config.yaml
n_layer: 19
d_model: 512
n_head: 4
n_kv_head: 4
head_dim: 128
d_mlp: 2048
vocab_size: 50257
activation: "gelu"
norm: "layernorm"
norm_place: "pre"
norm_eps: 1e-05
positions: "learned"
qk_norm: false
attn_scale: 0.0884
bias: "none"
tie_embeddings: false
parallel_block: false
init: "normal"
init_std_qkv: 0.0271
init_std_o: 0.0336
init_std_up: 0.0388
init_std_down: 0.0388
optimizer: "muon_hyperball"
lr: 0.00694
lr_mult_o: 1.08
beta1: 0.95
lr_head: 0.00469
warmup_steps: 200
schedule: "wsd"
decay_fraction: 1.0
decay_shape: "square"
final_lr_fraction: 0.05
batch_tokens: [65536, 131072]
seq_len: 512
doc_mask: false
train_tokens: 1327000000
steps: 14630
dataset: "wikipedia_en"
MLP neurons of a small language model. Each row is named by its layer, matrix (up: input weights; down: output weights) and neuron, and shows model dimensions 0-191. Each number is 500 + 40 x the weight over its row's rms, rounded and kept within 0 to 999. Numbers have three digits each.
After each neuron's rows, "fires on" lists the tokens most often at its 100 highest values on Wikipedia text that the model never trained on; "raises" lists the tokens whose logits its output raises most directly, leaving later layers aside.

L13.up296:575529513505482482542528494451575526460481476498489537453506494472527481525557535392479459497503488500533498521472535520448453541461542551581533582474469435436438494463480526455500459503517469563384515433495484525508504499452550480499461516501544535583500535500541484556475490444475518432528502441533495471557506492563558466432541476489487472583518541488413527469493541448461517443421480532500500511566583483447561539479538436495525509492544505532555507453506512477473417563529499556514553504480563522554519475575457503485564554520507481498494463468520453521501523504544498494
L13.down296:521583481453481484529494541496476524546478490565496502441477387473528543524527519459528476542492527435414479525447512509505455574453558523561479547495497470519511523548463548478473473467546423477504445425609511485471542430553455532500491479454516460506533466571506565467565499512494460474451450478461563477467432535505480473449488503445434420519465544487472458497493525439529513492456516464560498514471495486512506487513479430527507519529499517534527498492501491502485440453574510546541538531577423460500491516509458413467452486509516519487516460533449527590474520503563615542
fires on: ".", ":", "-", " | "
raises: "94", "69", "83", "82", "77"

L14.up928:495465468442512469477465533487485478483564510506531476471414439552530523522496526506487520522499474463558484524474485432476430541520502470485478537502506509517486465498478485554458485530545458533547523425507479537467518460540506475513482521438487479504508447456530449500514481515497572485488533500482585447478450438522438533505446495463529460424576506579495481505526501533472491494480513523530490565589465478530580478516568456433475540498529460549504563530467460527442480413514553502578482412505500482532512471467493546474475493499413471494497456492467455484415420508505461494
L14.down928:469486443560483404459500523591507567437524519486501464533569514560487418475447446485456516476535500570506544527489472463520519528540481433544497497495467488501561448543511489452520521476453486523553445442510504453474489531484491512450468479575425545477514527542422432462534485512533516509520436458548525509495479494454451518470511500452486472432586627542452512512497558456488468540514569512519510549470547504503501489470546533455482479554595481514565529566540464514538533509483515499589464497500540468508472502515483471461559421454476530535505414501517513479516413538564462516
fires on: " M", " was"
raises: "aus", "old", "ome", "est", "olt"

L14.up1945:511512546479561466481444465481436523530468469459533465563464507540479505516453501533516481523530536510488433442497501493441432547431523546477535476504451523466530579537528531447520448498557491538423528445501497476496503570527459494534481510524513517464537465565476471447442511494515543417497484498468574442560530516535518489465420479475548538538518498519539498503449495528523466502582541495495525507512501478467460555482475491419485511515555516469455497456472410577554481472498529495489430476489457508504435516497546411548500541510455525451480490493496499459582453473522454495
L14.down1945:470560455424550554569499515486401470547478545573497547437478495533472531510467481539504444507527486535425424428556547496541491506441476432487507549479539520534518518524480561479462498453544517487437477498510524506489507489458470462505465544502527474504559497607541432515476526470486482420456540421523456467501573512503494544540448480483568486506526484471470556534416527520491513478412520508476478537489504467537526478480499477531504493546522512496462489509474398540515522483488502469477551496541493477514492439517533461511494539525500526509567536524523505506538513450481491504
fires on: "1", "2", " | ", "| ", "–"
raises: "o", "te", "e", "to", "o,"

L14.up1284:488475523533541545470426462500518465470490474546482533489514485528504507466522514503497517505556539502453540513476479534570557511515525506520495602405506503480550505465589473530448478501475510483485428453502458533397468570556512548544525526494457475487501465485474460487507460502593544509442493520558448485471566531511541459534517478509453529467485522489492497501471550486494460518498523571516505527600549436480523534456499533563469520452402501503452527509527502508614524516555509461386538520552504563486494494510458503543480494514425484503475517657514442536451459464534510549
L14.down1284:468510489458458492601579418449475577419477545413558495469435482487459462415438508484484534487528510536486545511493461454439423530466486485484476503487492546463495499520454477530507491420488513515487485542462507529488552522540471530458521504539527504587499500440490518457516501500477530482544502439508538521469477474433530463500561527524561552476569543515452518422554458515498461488486472496516543584530523556520522487437439503488538533515459478479549557552536503540472491504488469434487454520504503453539519538430506480457436452504499488544491495523472427540485510504469510556
fires on: "-", "/", "| \"", "(", " \"", "- "
raises: "On", "As", "X", "Š", "Con"

L13.up585:528414429507463585549518480519436519513563482437480526478491516497473561499533505509501552529502518513596459476529482444514484462472534514570477488507479454454486528450409511501551540542524505497512475536477488504471530541511468492541509443469493505475509434488374508448591513424462434444457464514517508454510445515510540513550590539540544514480465544553524472446493578455522524570423509580539471562527530588498503487574496502517509511533485474529475476513539490504456508587503518465411474549513489515546452484491462508554564430532503530435442516464509483486471461450452541506
L13.down585:514307558532510503573456510466493553559488485538525507546488523491548518412533530480545565464529516537535536556485452489482484504509474498528407519518483540485542505440447459504534434519507498450535501513520513413503523516512448502489527472456524490498420523512458476485536532428503522548532518538509486473490481472511495498495593480522562598508513503478533412509513653455538546507453528466537509552558504468517513432486489544473490518463494534501541335536500457588477459520465443538422479465480491542505558453433438546573459442508489503510499505520470527525472505463535489509
fires on: " the ", " and ", ", ", " of ", " in the ", " was "
raises: "ord", "energy", "urban", "illustr", "enc"

L13.up226:537434511436511511468470445553491543488584436482537580485444489523471508520478490476556481483430563508518424532519461509411442511469496539505454490532484505493453503489548469505455426502479471501496460514447479482556518569396483560521504475512464511478566573470571511529529544525524557574414473489480559578468547541508545515449535518490442534492534514439507464447470470563498582476482503518465535450513503541521603474507515529605477525518569581510502493576443486458524459521508469484454492496492472515464556516519532543483481540495433567497533455456477545483474491471462567483
L13.down226:555468500481477493531513525563465560404523535556545575525461512543521490471501506503459528463466604475534545510489568453509446493448490504531434454493468561496490478516513532467433465534450496499549499542476540522589504483466478484496520463549474399445490524561525492523579588456475507516476546511458500502509484505539528463470521481555498453552501534489525440429497419526512495511501536549434521487448501555528531449516460527478479466448559549541521519541507397434531500572492509497499535453428434502560509514494484561519507552481516538467515504474503450489475529492489501496
fires on: " | ", "2", "1", ".", "| ", "–"
raises: "ers", "er for", "er of the", "er", "ice."

L13.up1828:531486537511510532524564499471441475551556479556535479499492525525509489464502495462459507509485538481432483480529428522528440418527499477564453510406515570530494568525429440484521537498456514466542520606471497489498505455499468467516498528463522463528534486527561614503492527541531427521485463551543566487518460467565508556522458494472491460522505478525490419483502460535536471507508444471412430482568583502489472483560569524443433520476501550550518507541496509510550516472428499487432415486493559539512474446590427458505481465571441529536426441547471472435462601488530479524
L13.down1828:506490496543479560552480508512472476485465447570515446469510446524553528486526478556515521502568474529513458464467475489457466502530485517615475486527532494555478472509419513443556479546494548532537444479519521464467456468533485433501561522496491497550515450516565556479461581493471508555546509541523555464548508477538528522436463494447488427510420557530481500506460458507458559505514508491505487483558526554434494483493530538458413458497512448505498554482518542549585461551495493503528471494578550559499479473563550538501502422517477568543453485503458496423511564502507550573
fires on: "2", "–", "| ", " | ", "1"
raises: "imal", "18", "://", "ipl", "17"

L13.up1108:484472594566485451504534524560535450519499584441500510587509490498490573452439516451442657533511505553485499512479552503528553506484516542477486525488499468447551477532525505464484509470429483526524526555561503452469453579559504527477416534470482519509505537493521508485547478511478559507441537569475491530552568484431384465500425482539463567569441565498437549501431523526475518475495542528511516513538430476559602457510495485490490593485504492512502474487502537537500462571489518480529478474549516536492510570489444487514602562455492482551431504479497494539568466615521487559
L13.down1108:552514546471468528454512497599501515444560484517413533579525495519454528537541507447470546519530531512481470465510483490505538482490521442536448462516494533462474425506605495539464508541506518423532486494533496519493457523574450538489539455467507483444441537569508582512481517500522518537436496519475479520464537545450445500430497466550481507532506506506521466525484575536451498508543485574564568535513457456489450454456475506581540524467494490476499485519490518536433548442504452516527451543499552567449456542550456517510469565476472525587501501512466547496480552523507501503
fires on: "1", "2", " P", "| ", ":", "–"
raises: "ly.", "ly", "ly,", "ly ", "he"

L14.up482:540551455475508446476470488517456497462508528585523503409528496441546504553529537589486526537533518521456484554525521541506439500545481567536526480440473514529582548428530402459497564568510473474451566491466468497549529493517525489484503554461551478455502542440540517453525474439524475421486482517416487526509509482565441548525480467469552516506517432507476549463502518499483503489485554468477482452523580469519489555534497494545453480528481589562536469452541520434495500436491448462493505482539542481450518495585412436507442456476475524435498567463475454483507550486483498507
L14.down482:533564546542568518553482401471547506436468460546465514475566448464522453526423538583453562546536480457485519420466492550526475508514517444602529531535394547496507478406478418501501558562519514495534518408499493504505478473491454417538508482433479495538540533494484512504573510499478458512484508522501561524495431504568484545544540430454502458519527493478493495541485529465521540480538502453547491501458518543474521537412508500502493523517514512467490457500487506502443502522571459522509493495652482506543467474481501439488489565531509523529487485492461505599506510463511569486
fires on: " | ", " ", "| ", " | X | ", "–", " | January "
raises: "18", "5", "10", "19", "8"

L13.up1173:501535462527488557454528547468448475526497485531487479469492522448470471494551482549501619484489493478468474445464476481446489452555477435429488491485463465432526472510429411573547535576461477481461500515484492490492513569525527505519495458499491482462494503517523445476464529484426543440540492509467424510479493478439535495481446499492533440564550514451533468455581459515514529502474514490475526540522510499505522511464550523469527475515481371531501542491530463469510513512500493491423473531492531534505447432499570545529524503501493625519486529576436513522504481445456530566
L13.down1173:449485437416553528535502474470404465532473483474460499464539498483536458536522497557527566492548541454472534484482502498527551511526530517503496493498513490501514444583439457501480470501478445514554426505488515466466496485479500546528525516547471628503449523451517519504499477478477426448552506556519516528474495541455531486453512546486527581509586560488536524595594484488500484554565479440520444519445484514493491497508494563562497579536518499483511447498516550511571433518557471557472546479469444510496501546524526528479542532496524534494569525494505512545528457494482574498
fires on: "2", "10", "9", "18"
raises: "nd", "ème", "-headed", "-sh", "-year-old"

L14.up25:467536456534540543566516448557493445500563482500511462517467576452512505479456461521512537432545509525538450543572491548554483509493501505472454513470464485464495547436486429502601525562472492396602504468486499530584519507530546511506451483516491424492566497544430532441475391490491510429549563503480482566488509575487497521480533532429412485446496488494474498542479428429505448520457455508490452504498526477523505566540516472541482482517485531474505504392514478498459498487502444510507490472471411534511475510546472471473526490496483492473455475514470535521533525511512519489
L14.down25:483405478523544474508519530521536453513493478571507424517491503469535538466480487477553513519486442492455494486543490505492491490458517484534477454477539448437484511406487535555496506510497477495510578520445516462545485455520470488484534438495465510490548470449505604384518431536549523528505483517540552495511524528432575475494523478483482447458473555513531477509518473453560544512516540523518469535474421467502560606532520486487487537485531540461496445523497471416585475575445497511549557563476435548495460552517508468513526546410479509506493494514469515520524519421538481474
fires on: "1", "| ", "2", "\n", "–", " | "
raises: "ay", "ay.", "own", "ress", "ay,"

L13.up1566:548434478460531453466509530475525492555403500487454538567492465479489475537484493488473545520553514529556480526514516508391434476542471435466468476508491481467425538523498490481500483540561477554492449459511486522561470534513436495532466502485532534537504463546488519558472521481454469501463434518509447477470547516524507475503544501480618473459559436531467622428596497471507474581466470498520523478482516444500570516495449480481463498502532472500508531507509497422491475525534532530499535508505528541522532452612457475512568453506406490504494462472528575539581479499487575494
L13.down1566:532469525514477447505465578504492502504498488506547490536441456529477425571426529515537447513500504401432519462457551430575502471556421581524468487520518487509480500462470472430518469465472539444509518483527558521575497497483556483453462495495444525527515432434464528560544507578537500483477550515557516491515513498453530445508480473502558491412499505461470552492442519430642523438493406492476491475479542426547467529498476482510487507499521481488473535539478552446511533450487463583538529499488460394463525587576459518470509498503485494436468479565563474544497556503553520576
fires on: ".", "-"
raises: "74", "79", "76", "75", "71"

L14.up1488:502501508500533551564503496480428529597497479497522461513553501543514546472463521606533492557573570461475527526467478591542455462552509502495530483457598487510471502498486526503501545530500536490518474489540576463500566538427515506455512558497481572506545529515515481471488456537521475458480498487527531522458592541624502514503517496471508502522452474517480522510445514552569513517532539498504446534492585476495473507540519501444494480507423529512494544503499481572581425501462474549525515495489598578489492495515493521556431495486532523512481522485491546490558542516540474495
L14.down1488:479553519536463554532495483538498482518513424508544464454542529534511514446457501625498510572550542582481487414428488551506488508456525499492544506501483496509419517561504532455475485480593563462499454510520469467516433539496558425455516461505521567557511489478477499553495451417527470509543459476544530532485451514503480539523456531501515480590442526468486537525484507432485505492474470489538418493577590486495502547488535470427517399545487511488517544493459435475454445437516472561508478415525481492475491496556493553482520474480492540526541475508531507460512477482501518481
fires on: "2", "1", " | "
raises: "hest", "her", "est", "os", "qu"

L14.up129:495502562523604517544514539489478556510501486525549487487521494505494550530505508499444515465506549578484540479501499513447501551498462484542483499473563486570458538556548426510490530458517474525466509443507457558461482483474479474523526525480518527527525444489515528473544618487514502444419522545411514541479509525494516525392454534457551541448535450566501519519520570447501513460520531489450439563463455481492484476522500511547402548471540515576455489476569485555530440535486570447498466514525470517508576546509498410562534510472533483540434507480499485487499533510513430536
L14.down129:472549480523536545512541532461490488514470483485518473515530456475460580483480510434435494528516459505549514533535446507596467536549502486464562479501477513546510504595548476539489523469500454505429537523464443547474454488534526564492474527470517543484474481516493395443523534483518508529542537514529489499517512518480494551429480523552461442448477498488519511431470530497497495401481529541471404531502372479449502449513467511539516495496532453563448579519522455500462442505512498476507523491534530497549560556466492478488484575481428483489493510503366486547543555509484457503
fires on: "| ", "2", "1", ", ", " | "
raises: "ed", "ed ", "ed to", "ed and", "ed a"

L14.up161:489485485503491607503493424527574519556499504576536505457491534522464560528456493496486512484492464494504469526534524444489568529467450572515441563485529484591488498447556483437490485480569495497450501453502477564557541496483492489521525501485496472562546494543452501480435477517486518448559483504487488529485525526526567493558511437557425460530536475564459531522493517448514540493463563472509474489453541508527487438485490524572528535609413502460526434466479426438518537473479467508464531515534525559525483454580487542423396488553470551588508501495523467590480538479597519483
L14.down161:522516429525468534528572476548484550608464440563439560525512490431441432475474564544488490505508524485486454525428540503535582498468475469526460465520453423548466457490548513428542495527490553483485510520517536528489472519505469465464475536454504476556517518517457529466406508426530508496570541501431451468499478548511527491490558426507492479446508522532428527440496514439483494514539546579486459473511599483502433406539476456496494486518547514503508511448476455454477573527488485465539523459500477468501509481524510453522495475570502524442521475584513519392530492518493524545
fires on: ".", "\";", ").", "\" /", " /", ");"
raises: " \"", " \"f", " \"g", " \"s", " \"h"

L14.up981:520524472493497476471454463521550573477500541492538477473493611539495477485524473513493551480540545518545511549478560425519546560459488431496532477461469516567516463479460461454504430510607441452557547539463483456497531575497454434529455509512500489534489519542537442509579518450556488473506514458516490465484518496464526555507510514391513483549485502509497496518500609487496478505465463513538489516457522521515457472452557443442536441512563489472478502458442516495436511451388503489499501545536464506564441512557537451504492480479548466502425441537539430536487499496464465419
L14.down981:506433472490512526435519502511626523419559541515572514520521504547474455447550511491497502531600600541571547521442569412464494510574407440510535487481505518510519535521440548467460471552536500466550542588516571533462545516521570461526509544568405430485491575510493466552473517467450498514489541447456454490493465520568525503484560563470549455539442511523509535504492579388499527495454518526506490471485540529477491458553496508436470492505533531450524489455462434407483463428431475471486492530445472492485483560490543567512524478498474490453474486500471484503511604432468535485
fires on: "| ", " | ", "–", "; ", "2", "1"
raises: " earlier", " further", " later", " later.", "ights"

L14.up71:493494494512545515492549472507509503582477588485561560551540510550502573494473505447545607480465550464533512501538487466500529541501472504541475466494473428443407491483548419450516534516469509480457471536488482521452531490495532532501486556456466508452559524475443492532511463452534519564404403502472504531578483551484474462530490526506446436486495448515481531506467517490521529503580497514542553495491448484421467582454534578511411462460543441512542491592545531542466504556542534477529464525495461506480522487451563443463515541577459470478534553533514518538531434510530469485
L14.down71:501496477452513562473494535507518488456485468495483583544522537498493499552427394507516513463504518548465547495480508495531480544546459481554562488524532473472537382455494484521469543528560536578566527503556516469458511547454558524481447419479458475506461514510496515476511458571484470549493447506492430532521501470415525532529572534519448521464456536487510527560575537490410528465540489518546522474518465464482534461500485473491490490457504525570556492541543544579523507522497558459497493517504487481426575469551576469497458542460465504538572485488448474438511477517506402508
fires on: "2", "1", "; ", "| ", ":"
raises: "ly ", "stad", "ty", "dom", "tt"

L13.up1635:510437507528489474517486517520548524521506448480540573470581434560577480533498497470447514545527565495577488544499528502516520482461478420460486497466472467478432413476471468500481539517472483513554534477542518449533549573485450459589475495476579453520486520423544551552433472506540578502492483500540484454548465560509539577423475461458488423545500477516439514496504525557590453423515543490486504453502411459490567534486436541538578552491465525526519543383465567475492426510519464491512499434480501528546504518493518571479456493479459501508520516492599468474492435475544590496
L13.down1635:502528518487454455469517465499525567541409531427528467466503454513530477618501510551543478506520510505592450571439542559439465477441474456501390475485456503519470468448489516475488469561491421491559493488498542496492454503540499485503522523495517498507491464481503509504497452521495495503437526515521536427552505473521537533444450494526511456538506484508446537448441538476511541568505457533456620485417453441479502451522479503522520472502459518528510512457461483471518512465520495504496515474510484490509436484499499497466476457451463518502557601525462450477468543493472502515
fires on: ".", ","
raises: " fourth", " second", " third", " fifth", " second."